python train.py --num_hidden_layers=12 --num_attention_heads=12 --head_dim=32 --norm_eps=1e-05 --positions="rope" --attn_scale=0.177 --parallel_block=false --init="normal" --init_std_qkv=0.0293 --init_std_up=0.0293 --init_std_down=0.00211 --optimizer="ademamix" --learning_rate=0.000478 --max_grad_norm=1.0 --final_lr_fraction=0.05
MLP neurons of a small language model. Each row is named by its layer, matrix (up: input weights) and neuron, and shows model dimensions 16-111. Each number is 500 + 25 x the weight over its row's rms, rounded and kept within 0 to 999. Numbers have three digits each.
After each neuron's rows, "fires on" lists the tokens most often at its 100 highest values on Wikipedia text that the model never trained on; "fires after" lists the tokens most often just before its 100 highest values on Wikipedia text that the model never trained on.

L3.up817:529491508541509507529526538531516490513499513475487517535518496524510523515494491492482506518479491511451498514505500512532495511470492545481528523547481471575459508505501495512504491507506508478525468496551493504514486493498518466487564515450463496499535458525508503525473511490501507505
fires on: "ation", " S", "S", "-", "ir", "os"
fires after: "ul", " |", " th", "\n\n", "\n", "|"

L2.up1248:480457480552481452539507541546477516495500461519484505469482537513513523475512436471495504536467479521453455495531493512520518503488448522498518538480490499510515493491510512474484466510499475450500518554527495540475482495472541489504461508493493531479505504497483532490511494472508487480
fires on: "t", "cc", "res", "v", "ct"
fires after: " o", " O", "p", "ap", "l", " A"

L4.up1500:491489568509514462476504495480487460473492487484532549490517544460522493507457552528487521541493515501469463481505490461509449467503518508476467523517518500497481478480453515518501477510518461507483515510533531491508515477477477469522478506496549499505477499511522529511496506479491539515
fires on: "g", " |", "th", "om", "en"
fires after: "u", "e", "er", "4", "or"

L7.up1464:499537546547486495520493454468470525454520498466525526471497535506526480528515536515516510446508487537485489479524548487499513495483463491476511515477490511477474495480451516512506472498514507463463465482480524554535442505522504517518475484520493482527491530532537495494464510511481489530
fires on: " |", "-", "w", "*", "ust"
fires after: " ", "\n", " t", "qu", "t"

L3.up8:517477522535494458463522488500488484530549546528541521503540543501503482510584495479515531541514525510476503521490504458512502520502489508479560533535513500495491481455498477486494501557504503496526494517520496519526518491464491516514528528507536502475507488535485483468498523468511480448
fires on: "it", "oin", "ice", "s", "ar", "le"
fires after: " V", " v", " t", " p", "ar"

L3.up1383:482489542481500548474518493487468483544486498526526500525488519504484497435493460510526514526486527481493493488506447525496478525489462487504533531465494487497504478532500446485509534493465513517526534535508473525472473458505468499500507517496517549456514516493490521435484491570531502464
fires on: "or", "t", "ar", "in", "ol"
fires after: "le", "e", "i", "est"

L3.up337:508520498521536490514495530493519520483533568513463487527487503479523493488485491492493496503516470512461529539510493498515522539502496492511531504531450528511518498513441511498510496501513519484546483531509491514522485537504495481518567550507508496489532483495497486460499522523494508512
fires on: " ", "\n"
fires after: " |"

L7.up1067:494531511505522487472503513520485501540521521540494517515446560518467496516498512545475512437526481509480535484524498479509488507510444525510485519543462501477503488495491511546490501500500474439499521541488489525515509494490517539497499509498543491461470471489541505500557544481504521536
fires on: " sp", "m", "p", "it", "at"
fires after: " s", "s", " S", ","

L2.up471:488466525528489499524508557523524498521488512488518522528524535541527497464496534495524525525483519514458496522475461480514538522495521469467502522485499431509513476503451490499490507498494482466512473540506531530503479463490472495482518550514508485498464468541485515484485499480515455467
fires on: "ot", " sc", "ag", "|", "===", " Sc"
fires after: " v", " V", "\n", " T", " |", " le"

L3.up359:499510496478485492526496509493504521549519517522484499488511529454537487475502511507532483507485529489458525527514505516535514446466517521540520511496506521530520484542508493495506470517493491540532507497512507448480511539462498521497507490491500466486487448501484455524497479489541463503
fires on: ";", "1", " |", "3"
fires after: "–", "1", "0", "2", "4"

L3.up233:536497452521488472512555484499486494488498469455492510506506537471502479485490513514522497468530535521494492465512480482518497473504501560465492503539502485477481494487491489544506497490538492442450476486496519496504495510480486514530532522527493475519456511519521465530541542492559480500
fires on: "|", "-", " |"
fires after: "\n"

L7.up175:477482498546520498487468493517519515514493504478486508507497518455542464495476502509517542516512476478463460536488503493494520498473508507513487525500468497479537486522480499484451507495500455520498494531496475506527462559488476528519528528538498483547545472457508486478478527502525511454
fires on: " ", "5", "ov", "1", "0"
fires after: ".", " |", " ", " n", "26"

L7.up844:537502525540511452541497484461480490498496503461498541486498522474492532509478504525530496513540487506503540513516484466527522494513499504532501516501458562491514498508444504531492465504535523457456495515471515526476501493524510487533528538505525462464456548503555504528505513496494471543
fires on: " |", "|", "-", "."
fires after: "\n", " ", "12"

L7.up1324:515498522493467482489549485494504476520535519503530501522492508519494560499517518518517517491482467491456499545479526502544546532475435502540517494531476548426521476528490466471498535507517506504526512508492523490490452517511484490501498528469518546493485477528497520461489483519525534450
fires on: " ", "ar"
fires after: " |", " v"

L7.up539:507526514503515508466532525496519451471544524489474497511497537515529491488522474482483515531519499521461520499517496499517500505488488474503480483488463511463543478506495471492467493517499463461496499530497552507490508470481536499503547535499520475503477516509545508441509537533469464537
fires on: " ", " r"
fires after: ";", " |", ".", ","

L2.up513:482511515491474448504502495466479460482487520474487527507494561514509464491481477534508478471484477523477511522490483527484474509506504485499478517477499473507486475513472468531514441537494487538477527467518515447490548499510491491464484495497533479528478507511496529528465484505560484531
fires on: " |", "|", "am", "om"
fires after: "\n", "2", "4", "o", " Te"

L2.up173:478474527496482436455551497496480481495501502484510547483521506486496531499488491481472522506516472509476494512486510557508492478535513478506550551504495513494469472510465427520479504549540473536492476523522525497519502507521541508485487544488488517525469494530474542469452498479521457483
fires on: " |", ";", "+"
fires after: "1", "0", "2", " ", "4", "3"

L2.up1269:523492502501532509479517471483513524494481534504541501515546542501501508517441497487503504466530525479499533498450479533523519507467485538531527515552519533563552464457448500505516529520522491473532508519511481472529506501484465489519560504501466528513506485471446463457509513546477500503
fires on: "x", "il", "u", "c", "ur", "iv"
fires after: "a", "u", " g", " |", " ro", "ra"

L4.up160:526519513501472533495515510499476443509504505527482498488457515495519539529496508524509501500527497528508522508512468485495490534458504512511493506486472517499505490500497484528487498493509483465467530503531512533448478521458530521487498516510507478452491458507538504516482570531517494501
fires on: "al", "m", "od", "os", "op", "t"
fires after: " S", " s", " H", " c", "S"

L7.up499:529482470496506438501526509435523487494523523491517512549534481485498514508508498503484484507515460535478492503494535506519527510480443474488496496492469482489510480529501487492542490491506517507526481501539502509532497498510497480492500507482545535526489467498531539460506481503506472470
fires on: " ", "ific", " the"
fires after: " |", "ary", "ember", "ual"

L3.up804:497450522500507528536471507473497509536481494514444508525443554539534471489479507473557484509587511508509520471501506522506514504508491500505513480459477462534511475489473489511505531520520490513509500543486535484485480512490503529464534482496458533511506511499493512489482494512532500486
fires on: "1", "3", "7", " P", "4", "6"
fires after: " ", " |"

L4.up926:474444499501502536467523520484485497502492516471499497558520490494541512473461514504489499517508486478435498512488485498486507530492496493491533492549541484539493483503475494485512457545526481513525492555508525472521485526478489507539582492511504528494499471562490490459516496505517488487
fires on: " by", "\n", " ", "|---|---", "|---|---|---|---", "9"
fires after: " |", "ed", "|---|---|---|---", "ated", " "

L2.up800:454450547492514497486516518507457478541541525482536520512449475520471531498491485504512527520476544498501516494542513496510451514419439489524508510496474491508516455473507470557540489495500480513471527512525465497531499494495516505550506504524502473462470510497464480498517489541511541496
fires on: "en", "t", "ar", "et", "y", "m"
fires after: "il", "re", "le", "it", "ol"

L3.up928:486520474518441496496507498481491473534506508491453504537476507514517475462510527459535511483503513509514508523558512472483512511479474534534549518506543502502501508503491473519537486510546499500502484561523493447507512534473490474515549521529479476481437494562511440509474482473508513474
fires on: " |"
fires after: "0", "1", "5", " "

L2.up285:522443514502479469467514521528498491556532500502470531498519549487500522517488495505485494502508513483496552499512502493506503490480471534547532545504480496498475491472466456501456436530505459460502504498508508474536476530497478483454530511529519508517468480506507525517507488499523477486
fires on: " ", "1", "2", ";"
fires after: " |", "–", " ", ";"

L3.up1344:502495482525457502498525507518435495513500472502501498543468552487528518524529468524451488538479506520497471462481470458504484469481512511484532518529510448507488504453535524514496507480535466491478538503515490530475515533487506523520526504486544486483458508501534536487525537480536497515
fires on: "|", "-", " |"
fires after: "\n", ")"

L3.up592:484484503528467514527475508476496466528518520483487465524514541529491467524482524490501532482463518530436462499509493494516510533503463527496518501485474493462500490525499508494495491496519569437520489550496493482531438465498469511471518510508505455549514508516498522465480542497525486454
fires on: "ap", "ater", "eb", "any", "amp", "are"
fires after: " w", " W", " comp", "w", " p", " sh"

L2.up1481:499488500490466444517487500492505529529533517503473525502493539552500483510464499520483506514502476491532524488501521522516495464493521522543549516497483505537460469487462498520494532505488536497530529544471537472509494535494489491462524469481498528482467451471509492525473500479505492480
fires on: "1", "2", "ason", " the", "4", "3"
fires after: " ", " se", " |"

L4.up948:561485466489469508465537492532503488513529434526467486526515524498512548476518508531494476484507514524500498524536485502532471475489490475541525532542498497513476522500497484488507514520555501455469489492454501468512497499458517510467579521515497503503486497500510492522532541529526488519
fires on: "ou", "ail", "r", "ro", "wo"
fires after: " gr", " r", " Gr", "-", " w"

L2.up1452:528470498498531453507506483467457490466525516514444573487472544484533466482518484481480528508482507500480552487483478514474467495507519477523528533487475517501463494503453486500505518538513519484490499508529510504479522527494511471492542469483458507562451478503496451512514512481539468516
fires on: " |"
fires after: "1", "2", "4", "0", "3", "5"

L3.up860:528458487526487490484530497499444489492482495465492483535536514465532485518530474522482478475501475496520474477514506482499521461514534504478520500555508523467459497506532453539517474505524510491448517484499488501500469547509510503502503502499551490540494524506526495520535562474569479500
fires on: " |", "|"
fires after: "\n", " ", "1", "2", "3", "0"

L4.up689:504528495513513493518522500498474485456531526432526507489549499551524454489465536510506517512493466494518509508472503515517531492519495484490526531475497479528521460475509530480482537518439518485499495526516530542526481490494500493508445519538537448521452496492499502450513475514508500498
fires on: "===", " (", "("
fires after: "\n\n", "\n"

L2.up218:508478497517473475458518516518442535479501461506524498455472497487513499436542521495475490504497528519508469471527525505479471532478495491472552525496520516492462490503499498524496507493546487513475510516522445511503444461495510498525445519492517505505464482507529519502503471489489516502
fires on: "t", "in", "v", "ou"
fires after: "it", "oin", "ot", "on", "p", "ap"

L4.up891:523477512532502417512508546474515493493534469504497517505563502504514476482519546498462517480503494502507523475499498481514485528503502515488519515480488484509472480474535539557507540474505473491465529504559525471481500556491522495468533490520484470496505459516535490514499485557538490502
fires on: "le", "e", "os", "ic", "ist", "8"
fires after: "th", "al", "mer", "99", "ant"

L4.up1336:490511454497488491507481525508512483493509496461398537486482526473503491500565500506535478529501422523494505483491499481506529520482532511503512532503482449516492486506525509505468476534508486488484529536489485493507506489480487519490531523514492513479515487522535519510512571456497514528
fires on: "a", "el", " com", "if", "es", "b"
fires after: " l", " L", " s", " m", " cl"